Part of a small language model's weights: 9 layers.
MLP neurons of a small language model. Each row is named by its layer, matrix (up: input weights; down: output weights) and neuron, and shows model dimensions 0-255. Each number is 500 + 40 x the weight over its row's rms, rounded and kept within 0 to 999. Numbers have three digits each.
After each neuron's rows, "fires before" lists the tokens most often just after its 100 highest values on Wikipedia text that the model never trained on. A number after a token or word is its count.

L6.up499:526516504507472497481464507475473580579524466505383517503488524474520465473537558462525510470518534477495476463431412484553455531545574492521495499480540449471490562498506565536462500507584527478514523444516523468512543458549459535481534551460529487547536538516519509490496568573515470495486495524505446493457542430484513535490537467513495508449531466569425443479477540519571533474515511426468543493554466428515472480543515539491461529524486436562427486504502481395426477572448473481460539549527493519544537468524474523528423538488457432482481460563444487504559490529506461517444529554487463487517551424444527493503561529444429527479575469462556510481475576433527573454554566535477510460541486465467491541535525497520538511461462488455495423489422461461532462485560433
L6.down499:461545510465430533539500444523513487482511424480485532436536488460476494473486500524522514481546511518467490521509508477529447519492512506478528525502599527478486522535567511537533492507459468403527444550518546495518560461407465561502496457481460521481507535480508462506499495543503478535548493472433468521559583573463504545513529447480487493471478543495461525460368581417503469501484533489492524505467482523538465503517584477513566459493496523526471604454488518504470502522506543502509460484471522519478442496520403542479541497531522582515441473529499471500538447457531614465473504540547591524587398441488498481495470502467475494513538484459492561546537500480411550565519526606469521464467503506578516491486473379498488466488445502533527513506491458531493499527405438
fires before: "ork" 21, "A" 10, "o" 10, "L" 8, "a" 4, "an" 4

L2.up158:517456454473546481466511427480538478526522501479441510563417407520489544460560483457521511555464523480480455488557574522376522497564586585534463559499517531477467532493447481458569484534517495442439485422470499488436534490542447464436553546507514573583523576473466493505477597513544527452516492492413471455577478523499498540529455524506505515500427460480499566493434460480520477497456448473493505468517486451525545505475458462495589438569516539488480452506545487476453499513491517562499555451477466472495525473527533494469482526512435466471538539479511439554428485517601485478424441557477529502464575530467477551516521501500477483567516474496526525541475492520506489484578489487523555584493489473509522527514526481531447507436523435472545509469508478490490547481454475
L2.down158:531456518536499499531507534543510480535496472441473537537547522515471559481473470504431491480487479493412531462474547457410486481473485496522537459530509514484485512563536530469485463500540529454514489521479591433497547497446500548488447404464503531432504540558561458548525481489566489465494496514440477478544461523512457507537507540474484495500510436556538514530494541519486511648376530507562511476491511536505424474486537485516530556499476453490597489467525472521437508485494570509449493538491543410495457529516594455532558528532505452477480504523535544529485486500481559479432546418473556546519520538586478514478450551514529475503463462432505510566488491512507480481499510522480447453465511407569524499488530520471521453437544554515574424458428437458497532536428474
fires before: "," 77, " |" 13, "." 4, " –" 4

L6.up28:506448519600417567482477505466463494565463499524458537483489465481502494504517494481506527457503490482483451420488581494483502489510531526493497489484494544415478450553473519467477535457557525519488440496525505552503505483555461450500488487460554467526487544467543492529523561468498537503452555531554473476558487560470540494562508556576551497527497479510502499458474472464512466434412503444524541567472447441445465517607522519551529521485511478452522509523469483504516483468608509491479467523520482473514477472461440493461535536466472459425519552483437536524423495488487521470520510659528476478475497528519552614489502463564470544520487438456542549524544564396478472441411546505520478471518461541565521539472536557534549569507471504461560497494435498529533455503460479
L6.down28:465555503506548522441521502505522443487487479534453476555521488422468468421532524503574440453436521480384454456522501502511528478500466434453478528523555512514465579474551446467418520500540517523474564554573494465482480503526514527434493424515569490519544554492498523523450506500475554580550532453475452514531455509549463498498510526517504493479391475551525466551520482469438533445561546576588521531465481478483484573521521555506476517503489504508514504541441561486540601547557530471531452439512480481530541492541502488467454527441447529481484413504485432483538520464499542495511495552453550426518503441545466461518446478496497511508482477464464485493480480452446517459576551457477541495541500409527447506476524540562494550540497563497492569510434552497466554551490504
fires before: "le" 18, "or" 12, "um" 10, "lect" 10, "ut" 8, "re" 8

L6.up1:544601515512426508495502489543427461428508462492429419431450460542494448516514495471554492459520513418482521494506509519512551500514550534497530564511580512578519592447528483475506504493498497438469562504507501486452515473524493473498550499498479535494441526501472462551567391478470477544489420453463530436475468443528458588458478540443518471483522504468511512544530512434531498565464505547444503461459498455569558504457480596476518482565470493510476396495479488511522466554546497535530555464417402509481517536417557553518541519536541457520527466526511497539501459479518448505522538476499525484497492468505522531522521547564431469495497454519498457507482551451481461456488477519573502559487546463557461512482537528486519561544460518446478506499451555611500536454526502
L6.down1:462441442517490463476452519499476533592465524418526587550525500476526543495455424490534497576449450545485433494461501495494445560449490451547419419454395474451496460507496544452474466502533473556530426521539539513536497472506504506456517515475496448518512473435527520492477580495529467472502585540530468607497508554500579478497505477495553510528529519470525459531466463499521553480544501520570516513517506450495469510577488415501436505470510529446532533528442527501476565507503540497500461448574596580482560460528531444468494496510425487502534509471539508525557469493537574472502474509518531480506516557543502428432524497516533507434554518487566505536484462463499493508496486488525511507497481478529460535563519421497470457469453511596458517495559451441439466528433536
fires before: " (" 36, "," 11, "." 6, "'" 4, " m" 4

L2.up25:604508439507514521464511520563533453488504449521510502471565544538403474560536516474530488450543511541457512480437511490512489533544531494539499552514445524479530491487472503577545517471509447492464455485504551495480424518538475475526526520608538460510531456491527514493494527465478506457542510490462498483595514504483534515571476463486475544547489465549440508518521546491503455422535508515526512437559523520440514467477480508438461530550513499512559446567454472539547518444398510477466563511569472513482503575510561487548458597431524443445494528495529415571488581588573474483435500493543512485454491505529440457462456476523433462533487474468539553493419448483452461498577460496540487513460430488455481521502499524479546450461566514490508445486509430542541529434498489
L2.down25:509542530459528548542442520501498534551514492535507554544428494499542451440489470560543480577414447488541439470511501448470479514553497495427562490518554472532494487555504542530457484486432499548510426544520510458442579547551479521515400527453517514447462460468506529557498459575473555462430492479505567445471446486447507508506536509467537521505460513472517462568454457463552461478530408469522425536459484510436523519476554488521547480508507525412495495463516502497535472540478441500526491498527501470480529435537462448422516485476476499470483543384510482521564446499542559513594528571538525594473503489469523523540449533505512508583573535509452534472471523426483432494495571518517505477423437484536531507562516538514475467500524567457461483505526523526520502518538514
fires before: "=" 32, "P" 9, "C" 9

L2.up359:466478457477608575509494537448479459456566500541494498563413476502440533578555463421485549538470575546476518441451573508420496420564567505489479493407531524452431555434484521445540508470471541482443527455467510505444466560552480548444547513488504542526493455490489525503518511604475521443498491493525527453567473539485495512565535434555495460488519418524507497471447461486491447543530507490458494466530515496547489501463500477527603463524487484482464464518464494462562552511476485578550485525516460446495524547507481490485467481471493467531510505485503529485460450489540478481460472581504460444464548532495475518509441460509532431575527460500549512541511493487508524512548542497551538501473454561493437483493468498495435539499554495424497538577469575536514535507525415
L2.down359:511460506484481505460460521520501515525482422507487559452541528507483476528477576499490518503451448534579403491413526534446475533515549516459530551481504512490483515433533478505527490500525488462473509541531535478520556482581506571492496474569470495535464560618478479457549495476521436556505424557445520471492462507480480481500537447439449617474601575516478455522462499498503539566541436499528453503558479442480498503464510527534524491579557464481531535453457488526506475487470597453403484516513555490442453504475499538476502523494427499552478438515522489457535464550524582484556467573562516479569495428507477431460589440513465469494446483507461485534525455503489487561496499511478467488462517494580460521511510446487511485455529480488529460479533467436465472520538572
fires before: " |" 31, "," 25, "6" 4, " October" 4, "7" 4

L2.up107:565515442508466453456475495502523432502510463476453453547522471516534523503494511527445485545542515424482485538490451460533565462540498534478507528460534570519480523461574476538523514568466531526542554509512482503529453483422500549482517501491568478507540467438470496438456586509495462479502416508540557453480492522538505452549474498462553467528501528503532585508441459479471590494522550457460461518472561519514454437475501555555463518514440478464429524511504491516533411512483487521463530440574391582489441504467487614422525511581486454559593493541485534524444498500461582524528490534559456493477495581541458469519534541516484445540473509521506489509476526526517489479551509473488451556459448520487452458407537531497441450564510480479531489517488540456530432490468502
L2.down107:445526504531509501493547500454465528547382490438445538540481476441431533539513454496480536477489482510484489425536513414519563469517497483404521388516546466510551473533457529529455471448535471486561511511517541499559513508518544443470424475524489501557536570520532501542575480483499471538424546518548557525521549575486479490567560512464508480456524543458565499473481430496470522522396504490520465531485506558441496509491494440452488494444503496574464473442482466461530553518499544469455507524490541536502535539528550480472531442451493549491448468455500484477510518500539506545579483493566465484540529459488503495483476448499534437505480418496566482400555537491516483594457501482467488593542507492551527473503544505508491468493563514438477539569558488452460447473556549
fires before: "=" 27, "\n" 12, "P" 6, "C" 5, "u" 4

L6.up855:486477494572517505448481545513532461476467456484463517476514478549475491511484508521512517507483507392515522519516528568460491499567496504515429464502416537401505566436494447505575514481540490530476479473507568497457510584483477449454481574571521531463434527532541514454465451477494562532455526477495521541548556593525509537453440518493491407451471569546530565563496550520561520477451497515424494549472467515470556425466472485477508504523549435495582497504453454519494555517582481511417522529504452523465476473541485434497479465435479493441514538583451502504511416481537501452548504490563522444516505488416564574507524455538498499553460482541472507499465520541439509506525506486461492492480487543568520462595508492452491504485498547487481519462448475467522436433469560
L6.down855:565520520489482468477568465535547600524415543559549492496490537514474539507580453514461477511424586584452487534488544463519546507506493530502523559496522472514508468430547527537539513566424500502501472487463435550497537456418475520535495602529513503499496500497522537438505512484548487464548516529452503487541519495514507458507461534459524526521476513485505519552521530549443491477507476485469497500420459463469473525541481496524538487497423476470461507522475527516489478477428586490500597496514408535582535478494509499501465526457476530580507498484450486486484470482518451475527500493543461566446500583591424469498484505488419477494437555491472459450545412419510466566457554466464567465431575448466501523464527439424560501517465544440446492493505482543486485552487493
fires before: ":" 36, "os" 5, " c" 4, "od" 4, "or" 4

L6.up305:415461432502445479514440503437554534488546456513549495523502478448418442478547534544461492483497462444566563522494565535501470534530467456571464484427446493477469479540473471442514471481485523497524507556487496451489504490507427463474548505533578480511446534468444439489479486495432473538500536469436528592459486556490396494481542506501492521454452494537476466520530505422501490435461537585525472527520538516531565475497524574533538495501580495544483541487482530483488473497487461583467530563534466511528540519455562545530551494538476516454556488517446504467470506495532422460515481454435551472456465505442512468528550493509497510422500614522501500492503517579544431510477405540493532517479567533511548479498462476554478491433547470522515594505531531556538428484483510
L6.down305:502484511549475467568499537510455597511446591414418568523505475470440553555536538554488560466533497518531436452484478466521561460570511524502494536482540460477503527477375516539530496508532536465412494447533536512482506499494441483418470523492471496493487505504467531450489555541446452506437469482468516543556512471454521450588537518516449556477540486505500498501543524430492521446528532464550493487487471444485518506507522524537421468521547543512490499497513432534517489489529605544490470544466478409491417490521474536411425508445524452538417481504489449501524510516481510505444492513471484495503469561517482519464511465548514518461515525496494477586475472530536528484483513567446513555495510474591505533552549492445514499515471458535475493548446423559474535514492624
fires before: "s" 50, "y" 13, "re" 4, "d" 4

L2.up881:532513505534539549500476531487496464490511500497563515473521455561482525516502500549512538489521497507482538529486449538521544505539488487423480543595502542528414540458453510541518473516548485474518536503546469529518550480507476456505550414518544483507479461413526567487587532501499557469522471490464485441496511487473516528541469465496553536459468567564520457454564519486442511462569523523468478505509488535498528450405450508491498542448480398530536479484527506530498513500429439474452506469497478516494513450537472531559490547451590528539539544514506412501533470587516435531491532450478492448451572462556528461456440442597407475461531528506520516419494460447486502530542472504400389443450455510571445525536532516523567502581511472493501487454476464512540538495521546
L2.down881:518482453536497418590506509515475538473474485494519514464467595411526487536549511508474522493446560422477511502484472528536529474447510511543515476502436528559473524441507436464472450492523425496476464526526556426507430547502567544424530487501556556520512446568534490473509500533495387490483540514444448529542479471548511522538487470476487540477529440465467554447496497490551506542515516489455467540488534487527549491491460492561548466565534413446421462539466529431501533449528540504539498527549520541484539539481531502485508458392482503512479478541559482496456432557535520443464550488516538457427442504503429475515485530531486533479495535495490474450550512457494477516494486542443467458493505507457513487509492514575616501479513494610482539581450518510516618539512487
fires before: "-" 97

L2.up323:538505489482567543592433477397507437487436532459450524524532444492411554554497481511532566437486466502472472519521495512519508459545533489465517525552500453496505559453528430511517453488508519532515562441482522541470520505484506543580556500478541513525530552530475538439450516564527521519431528481576515516481497513473527498580478407526486438504406496509491489506404539485495456533485470557466482524626499469490463491530503493439521485491500462506538507531500492511565445499454491470480491498534525411479498516481544475517530545528476500526463542492494455509452550503517432466534499526403490504501485534516552559542479481545574449614457551483591583439465468534478548548420498530465476533462477510523524455470488496495507460541458508406496467553532469557541485484547508
L2.down323:490523453519444424548541525497508491559561549507545543506495497479475526532511496480460493525570481455493549477485470489459509494551503427537507518565506494547512469508523427560477516508443565529464503486513532545568534496493496498529474457519500507421552528467555558551503504461523432589421538488492462476385531483453502510512510427533539511510516560397433456496507554510501487456488504523460527462480536445453484458459511515487465516574445480474472557439476551510459586509504488446497539534532499467466521482472568549505499562491573477474496489518508462521413509501501525578482485474540472487522511546463533517450515490408525501479510554431527514502519425533542506424505459522490463379471542482456523547586518579528520496491451486500585525556485552450477377464480497
fires before: "|" 21, "==" 17, "A" 9, "===" 8, "The" 8, "-" 7

L6.up982:512500470419496496470466492565521400497427504524441506517556543522488571531478556408429466559529476487505485505493490466538480449471510541438534554528524524457484460487511553516498541422474553501474531527468510515541509478524507500515513529510481532527485491452455481486515557544465459484543409523481470561445470497492511471521487490512456454529459499476525466550566501517462476433512570492557502502494517522533499525535477472527550544431558513462515492552526548480547480522528483524484498588525409412590603506557480491438415574479437496500486532492424460469484510420519442472484508536529455485540514500532486588448463474515579492411505554453480559454505503520505493535504494546500559549478474538466459533537451555528361502463507439473504549473502518509551548498567497
L6.down982:497510536548478498453531482534509459492542493457527494481500495484479551499496495498540432550475488493517516567445534546401476472462448510514560455480511508551432518433546493462500471507550593463452435512401486567409503509505479497567476470458521521513418469563443487545611536535503493494490532563472441525520470434520489536536439447465517537516500540489519496516450465479482564507510555467482490565522526504473537503502481482506475519510486471557528499495499489485569526406465460590547519520527525402488437512452525484521554445541433480416482496500469443544511451510544505443450545458573549481543496465538493524459471434524475455545491490503475523510532466457480530510437424482531514546547509536441514483569562499530531548520520608481499575458573508475469573534535463
fires before: "um" 36, " |" 12, "u" 4, ";" 4, "\n" 4